{
  "n_layer": 16,
  "n_head": 8,
  "n_kv_head": 8,
  "activation": "tanh_gelu",
  "positions": "learned",
  "attn_scale": 0.149,
  "init": "uniform",
  "init_std_o": 0.0,
  "optimizer": "muon_variant",
  "weight_decay": 0.018,
  "final_lr_fraction": 0.0
}
MLP neurons of a small language model. Each row is named by its layer, matrix (up: input weights; down: output weights) and neuron, and shows model dimensions 96-351. Each number is 128 + 24 x the weight over its row's rms, rounded and kept within 0 to 255. Numbers have three digits each.
After each neuron's rows, "fires after" lists the tokens most often just before its 100 highest values on Wikipedia text that the model never trained on.

L7.up1875:098156122109128161108109180123141123117132125121157129122168144072135051096150162140106147142148136133116095078131120096131132127084138131129130103133116133147174121109091108117120093109095158115117142129129096129138105145164168105125117155116128114098101144132142128097124122122106115153158145131137130079171179127123131115122151143152106133093115090142140127138146122103124144139160158150113119096126143096113136089098122147131166143104144111167093111136169095134165114098122121141096090094122115081062139126105062137148148094121111083174135122137107139121156085184189097133141124185140141144150115125129094165115178156152116115133127132122135160103097133137108094156167132129120100128156124135131152122072101104172156159119116146093118159124145158137110086126112100
L7.down1875:144125078181141137107119113119117107121136118136083124087095118121170129163123123107163070143133152137113128128133154156120137141124118144127113146132157156166151104124136164124168148177176152120131055123125153129125130140133075119139152115147149100138157101150096112129103137173121085110158155145117163164123107099142076110113121141104090123142107111169132188139102122138121082116139092114155151146161117126141144143199138144115168144172145127106084131128151104103140152156146119108161110124121119148127118161116161135143138162114166087062146130137135108104132142124123129147102138128169115115120144126161102142147091089141166147119118155115156143128113127105148134137121173152140087088089196136142122134115138125098106119120114118147092109116125134142121153115125093
fires after: " |", "2", ";", "4"

L7.up78:098162153150110102116153141129122138132154077124128153129135163162133156164112160166105144143152138150152075164092117142105133067138098145132129105137114126121148155133161095119169103170128086108148138104131175170110137126099137130153116146134132124139131165115137130132126097117164084135131139116133160119100131111137161117125132134164103125094094139102114134121179110152151095133114106167125135123146141154128135112116108130118090151107091135129074151096124111118155129114113130142173167111100115123134106141133146131093119123149162080093095135116112108120152130142158126143114154154128153105102134121177112146120099138114063138143116149113071109159172126121104109143066120153125075087157142111144123074116117144123144109126143123097157119137126110108125118140106148
L7.down78:149116158129120150121172174116118135152121098132116089150119171129125098107097121057135086138088136134123134132112114124177124162191139084114111092131159138161137108145129167152147173143142087162117111170137119143128128133108158076145166127155100102086126135134098089130068126179145123130120137142163080121133114146109142160122104107107117123126158105140135151135157127119129104158114102136157137094164139119134094108121100174123122162120116129132149145123109112170135138099088107142130148089080120102150115150121115133119079152077093153145111118142113159131147154125121125110133117107142086163130083110142136128122111079119089133130081097150122149116123143091107119096128169115111136108126131132125126133141137124084152078128095096129161125138137164109116139159151177
fires after: ";", " ", "2"

L7.up1789:151150145150098150125111104150104126124127113118170145114098067099149149172140115150117152114108152143117108150149123139171124159084121131140165129146118150132121100156137125153155102101120132145184105162097160106083124147097058108145130137134162123082129159142151135127124126123125160092101097137130111074123128134141124135097132127115094142155140112144160125171145137143095067144155103133122141120115136139112181108125134110111161156158131158090087167120159133134138170109122154136142124095123154126119082122139132162177105149125103119144109128102126126120117130153129120143121122182125146123129175107069088131133170137100127105127151132125125107106165138101128175122159134160120136159178120157151152110124090138143117128127133119090120137138187128118159124135102115
L7.down1789:111093134152120154150156144131144128133092134081114111145144159095163127092134138104171128159102137141092135093123122150076170116157138119165102152125108123121095106143119140148131106115085126110123103127100139136149116165123128126123183148157171123117102105094146141113124122144116140152123137097108113178079137146134102152152092102122119123098132125125128069113168075104161155125146155144147142103123126123109115094132103182117104142138131158157163143131104110086142097147123157097119147126101128120118144114126148121100128088139139101105089150105118132114107098152061150153128119111105133148092145126095142148159128126110138130094069109115148130170118102139118089117131102133110108144123143138107136147113077156146144156118132148145115137107092158152064128086134127
fires after: " ", " the", "1", "2"

L7.up1030:128107104116132130119127104112164097090126146141115161081150181123156138107113099135088121160109126109136146126149134119149118161084123109127141132110116152147098138139099141113120132087138126165144143088120159181120164147181160105130155105099099178099112117128117137114097152121096143101111101123133155092160154108115048155143139104158123128122117121106131132136119142126114118097073124117107146156148145128077147103100115132147102094096104148109135108130140123122105128112094100151120119150125185136116150122148099097070121123161144117120117083104120152151144120132109126150144110118098102142165091172130107144112151129127097102143117145110127119127075121149096117122117118168115121105128139082121115106097117089132124148095117108091119162131161177123116093109082101
L7.down1030:114131140144160108162130119103097122101138108111118109136117088088134163119128131163148117111169174128110125138107154136126153133112143164107135106148113113115137138142148129139125088134134138087143091134160153098112088117093093131149113149173144140150125143163141156143134090153107175100122120161154110175131115127101168160108105141138131124113111128197103157127123104151167125173131135152072173073156124090136107106115104120120157094144177078109128127091144149134141149140162144111108122098148116135153143152122147118183096095095135101113124169143122118124143136135165140112125085115153117121079130130138123149118129117123109137144123119152111133136164133107136139130126201116109119132112122167171095117143134118104110126107116159091108151101129090107157144166161161
fires after: "4", "5", "8", "9", "3"

L7.up1337:149162135111150116141099117149125123148101120136106133153122115106174165130108139135164140109153116140122139153170152123198142140126135116112135173109112149157107146120159082142123141133116161135134185125138125171107117103096148154104110135164150098087117127104158115101125145146140092109148154076116137115182131096128115109146137111094111129096089132094133115112098147127131139113089148134137138082137095119093119113130161148118167124104131134059121090081132135136148162091158145148132097134113100157109122136125128127147122107125163136111081183105121140142146096120177139162096129131101113171164086120137116110120133101163143170138094173109105128145150103138136138125152135134118136200139106098120152100110155137164117133121146103152116129141181107131095108141152099
L7.down1337:109132118163170157151100092121105131110105107139149110108121131125104133121146113145146146115102105126114114143155142124088163140138165130137115136087135143149129100120144129137098162134129093140161132171139153101137140150147112109115104126111152135157108144079170127136148152107120123132114129108132136179085153141137132131120100091132168074134121127126133143123121124137132149123134143147157141144125127113153146105138106095143144145125128111135079098132110100105099132134175138093100157186112111160130124114147134138114141110092116115137106160129167170127121130104138140151076081129092121127134120110124099105104127151126115158101129078117194133165083106139122131135116110136141146155130141125085112114143125126158064109125119159164148135080119158107101125111128148
fires after: ".\n\n", "\n\n", ")", " |\n\n", "1"

L7.up1952:113139124087112137103117132074153155110120104108148128127157150172094141114126122120125140107104156101087124153148117075123102149099117129109120145124151120113140158160120121140102109112143123121114121108109164096135137132127124132144117124137161125157106121122151160112112130144160105164138150092121150132141143145118092123087157121146118150115135128121178118171146151128117110128136132146132127168134116105135154073113089151144110154092176130128142122152121104158094109080099106146115133123153091130095118111128167137131127134114125091121114089147107112138133156172120078132131126126074094109155112137166110097154162162161134133113079143157137134126139111087105142118162105132137129148179127125119133130126120095106080120100162140158125163105110133092114148126107128
L7.down1952:152122116127152151124153161146126170119101127126101114137124139133181138137113152159112101146156133113095111093139121157107083105109151153129163125125126166139107098110115090110177149175121163094147110120144133127153070124110079092106151173128115126150138104171184087111082141151128107141150090138100125117107174151117112143138130142148111121134094140148122142151072111136129113175098125108157139090138139138160112182117168143119143134140160084098150128116132118115150150168149135138125148095160141137133086158140120140107106122071113139099146112120122126142134131104150087151141142118162140145088138111092121141139117091135101077126152107140137119134134130124144097134151149120129118138113154104117138120133133106133102165141101137116151138172136123189210104155125110
fires after: "1", "0", "3", "4", " |"

L7.up467:116135125173089125097112117150115100130111130135155147162098096084139131110136081101132141123147110137117097129108198073132171123109114116086137122148108137143113130123088118144130135169112144092110089150163159115134149112081154148112148152140133141117125133109142134103158104156146139132120102172170155121068130132093107133104202130154149131133122144111124108094132142134124123101128128159120121122107108102120151131089151152130143095112097102074098089097120150123123142133121141137105106101089100126099161138113144160132141144129112127132132092112128183125145130095091117138109136142118137153113142147097156095118116094119098146145089140125098088052141103124097131126138103109128113139096074150114118165184123120131119126100128121131141127093075130118098127137103121
L7.down467:119162108158132142142106119124128128121117146101146147108083078125160077152119116134139117155115094068127158112092103123154130127130103108141121080127165124157121141150122111124104150162123109173172165088120155107142155157120114157126065124138099100142112149155130137119115179113159132111103102077142153117144144141129089168159121155111100096125113113083088101152120201147163134124129112100142115080148141140185131128149093167161130114101148126129124132143113134157132141125119122155086161101157140141132114133125118156135167198132145155117095174138121109192138130112110154111120153139137102139095088105178122138145162142139103136142107126127104157135117160130098091102132114169073146093128141152126131121074106124140113133111123128100070136119135156150109117119152107
fires after: ".\n\n", "\"\n", ".\n", "\n\n", ")\n\n", ").\n"

L2.up517:180152119140163143124121100111144126144114130148135110148158112111121150085142182179166167133079150144099144138119104137170133168115172140076174132112124107152139144125155120151128135134120128105138073149087116114115104174095108116144118092109149113078118092156139174117141125144131122137131137091134127136182123151122118139123094110111096137125143077124144141116145098115134139128105132176124159110159134175132127127101120096123126132102131108113144131061118172125121155139175132126140162089086100130141130173137121131132111140111148128139139116124153145097177106102137122099159121121105109092146142112127105171141161153148067166092150144130158099113110148126135136145144093135170139135072149116136125119112126121139187154133139193143164139138144121161150138136160124
L2.down517:142174114131122147116157110114174095124138106123137149164153084149157184117120151117128114120112120129128125170152127144117115124126154141166152118130134140136186136128123145098127085124076126112128111129115123139112129159084118112096113126130142102130139118147133135108122087134098114125117133109114163141140131114079145096128136122103121150102122060122092132118122112096151140132132109169102098182150088140134123105123101181139152126137157117116131061152166146140101112168179130084168132153095117152123137132173123148171085142127111094142095113144092130144126124135116127139159106145112143133121113096148134136088171149109130112113095120172102114157159176145126143137135115137150105150110125126118123132135110083108125120115136152156123155103149122115145132133110136
fires after: ".\n\n", " |\n\n", "\n\n", " "

L7.up426:121151121140108160131115123138099119133140104118119112152134119124115113109198137161113150097145168134111159117098171121136127102137123107128097130096117105126139141144116121142150122120134143121163156153124103104132182128097177138125107114186118121146147152145147128127140108130175100135095164136163161152108105131140138107152093154123130124140124131110145151105140145101111105138096143157141132134137114175158162104201142104108104158138119141133155143112103149139131116106162158169142171097113115084148125162134135134128161132141142141137142156110121171098111125130135117142120155126130121122152169135147113125154136139106112122121106143151108118099127149130168139140084146089121166116125130137110127134155077135116149113128145141104113126123131080101140134128112155
L7.down426:104095114156107153119120157125157121116134137100153145085098099152167139151114149143140124147116156117104114140180126131105145143110117127106138174139191099090122143101129094127122153129151116090138122156161168141126158124139134143138132114114162099126129176115102089149152083137102135142127124126103110178142129129173116130153148123111121121122136123166163129161121161118122100132139110129124102157115139164113091172117098062164125154171167133153177109127130192102155132123138091159123120074179134112116123118138133151123139136105134125138151134108154141127078130113111093114141126127158123156090152128094093164180137112116130081154125134127184067121106139140115137124117125136108130133132102093099175153087089117123135169114120114089108115148126094109131101150159101
fires after: " ", "–", "-", "2"

L7.up1192:090130149136138102099177107148150122162127122125135116170145118105118110089097092090100131163133139171100142160146146138130134123123112106108137139111134119145141101105153161097133153167125156105117160096112090062122120146154143130091133137140178085104121103144124136073134136114118083170114173116139142123119138133119120056114115154112169102093100086105103069097107121135139164091167106114143134062128103134133105157132149116139117144122138136119101090131110079091099146134110129106134149117124147144139107145131131110134069109144137117129135129096162127142125123131164142155135116133086133127105122128135162150133131107097133142119106122157141155144151100155143147142142163118147135116142131124117117167185121097142122141101119149141149078126108161117085113092134096
L7.down1192:117167107129122121129133121126144116125130133109101113107118122166113125120147122105163116120147140137133134136118128156109122137122115096136118096114124097121140127111155128147128119135127112126146117095127127113101097133145109170147118108168147124130127112131155136111122124136138132143122117086156114131103127137119143149123169137117114147109123170138141134107099131120124106163111118118128110125132122101118161109132115129130113110134132160126168106139133146147096135160161117126113120139134106131104103118144109115122162151115101101131143097129128125162161119137122137126092116115121127139061111117164143120122118134133135120145115127154130119140104111125117104113128128114121119119161149104119142107103160136111159099120107113158142121148130109142162119144146109
fires after: ".\n\n", "\n\n", " |\n\n", " \""

L7.up88:124130113173113130093106145135114150135104169072134121149119102102146114136122123120131138121155125144117194110150169148109138102140162172121137119143146145125126109141118076134127125105111081168153116142112124136154110131129098130114145176147154145124115150151189154130097117117116113133108093096112159120143145132101095144127108138118100140129113101141066154142138120149176129104157122141117101082127090103078147107122150152165132142077151138082111125067175092133115140145151132148143085122128122101087077132157133137101101134112120114143091131169140133137136102131089126117113145140097133131120135089094134152180131116121143178159127121132159111128168109125125143125125132139130133141105131154134115172147112138096148117096125139129107144131167129108101122185124142
L7.down88:093138123105120122128136114129119130153140136104105119129099138133098124100119136131147111135161128150132102131115119124148149149124137132129098107146134127101122133129150130152113113119116131147140152109127114116149146134124116103139119127161137134170125147095153129140141108151128148138107126133154112128120146128133160112114140131134140115124125126164126104136135174140120147142125131121132132095110135141127104117155130135130156143132118136146137121126132092127096146080142138100185147112136104117121115128145129147109117132087126120154150129117121120083134132116121140126139111093121129142156132125113151148108119135177126100105105158141090132136133140124126130150153132139119140132124126113124125149095143126134141134153112127134135129079123102137148134124109142
fires after: " the", "\n\n", " The", ".\n\n", "1", "The"

L7.up1278:124145154101141092096091133119142089077135119204089132151120167148120163122128130124162108152154158123116129115169094128116153122082118136136107128169091105093146122143109114106137123086104136112119120157127141145118120077141108103146149139116139157131115119131102135146103132136135159143153145094135134090118144121139105118173140165138078161098134150163113152126125120107076097133122121150108141108161115143108135114161091118093129100135119117110091122109094164181111120107120148143142138103076114117156142155109121131139141113114130139105135113116107113119134147153130134106155126139099147116140094122153130189122139178166100077115130143127139126121107110120170086137171119120087122159163118139114171126106170101115098105076120132122139174150110129100132117140116133
L7.down1278:084105105177098140164158104160114128156123098169100101116107121128112147144084136116137087124115140128126159148117162173146124162110147128126134110134133172073122146146118147141090143164125115142155103140139138131129127114111111153131122134120145110091133093159137105113170123138104139070091084081138157146073090143111106146131102163110140157126119164140154143128115135128153127182116077157132107153165084098106089138134132143134106136109094116141109156102130126122144099147137075148151104113150186136138132135120163101094119109102132133123126136051100113135156150099160114113152131150146109131113173125135132104121173118133118085136140163122132148138175132123075147138085132135128149163108165144123131132095108123144117107102123113127115146115142126138132172137101135
fires after: " |", ";", "6", "0", "4", "8"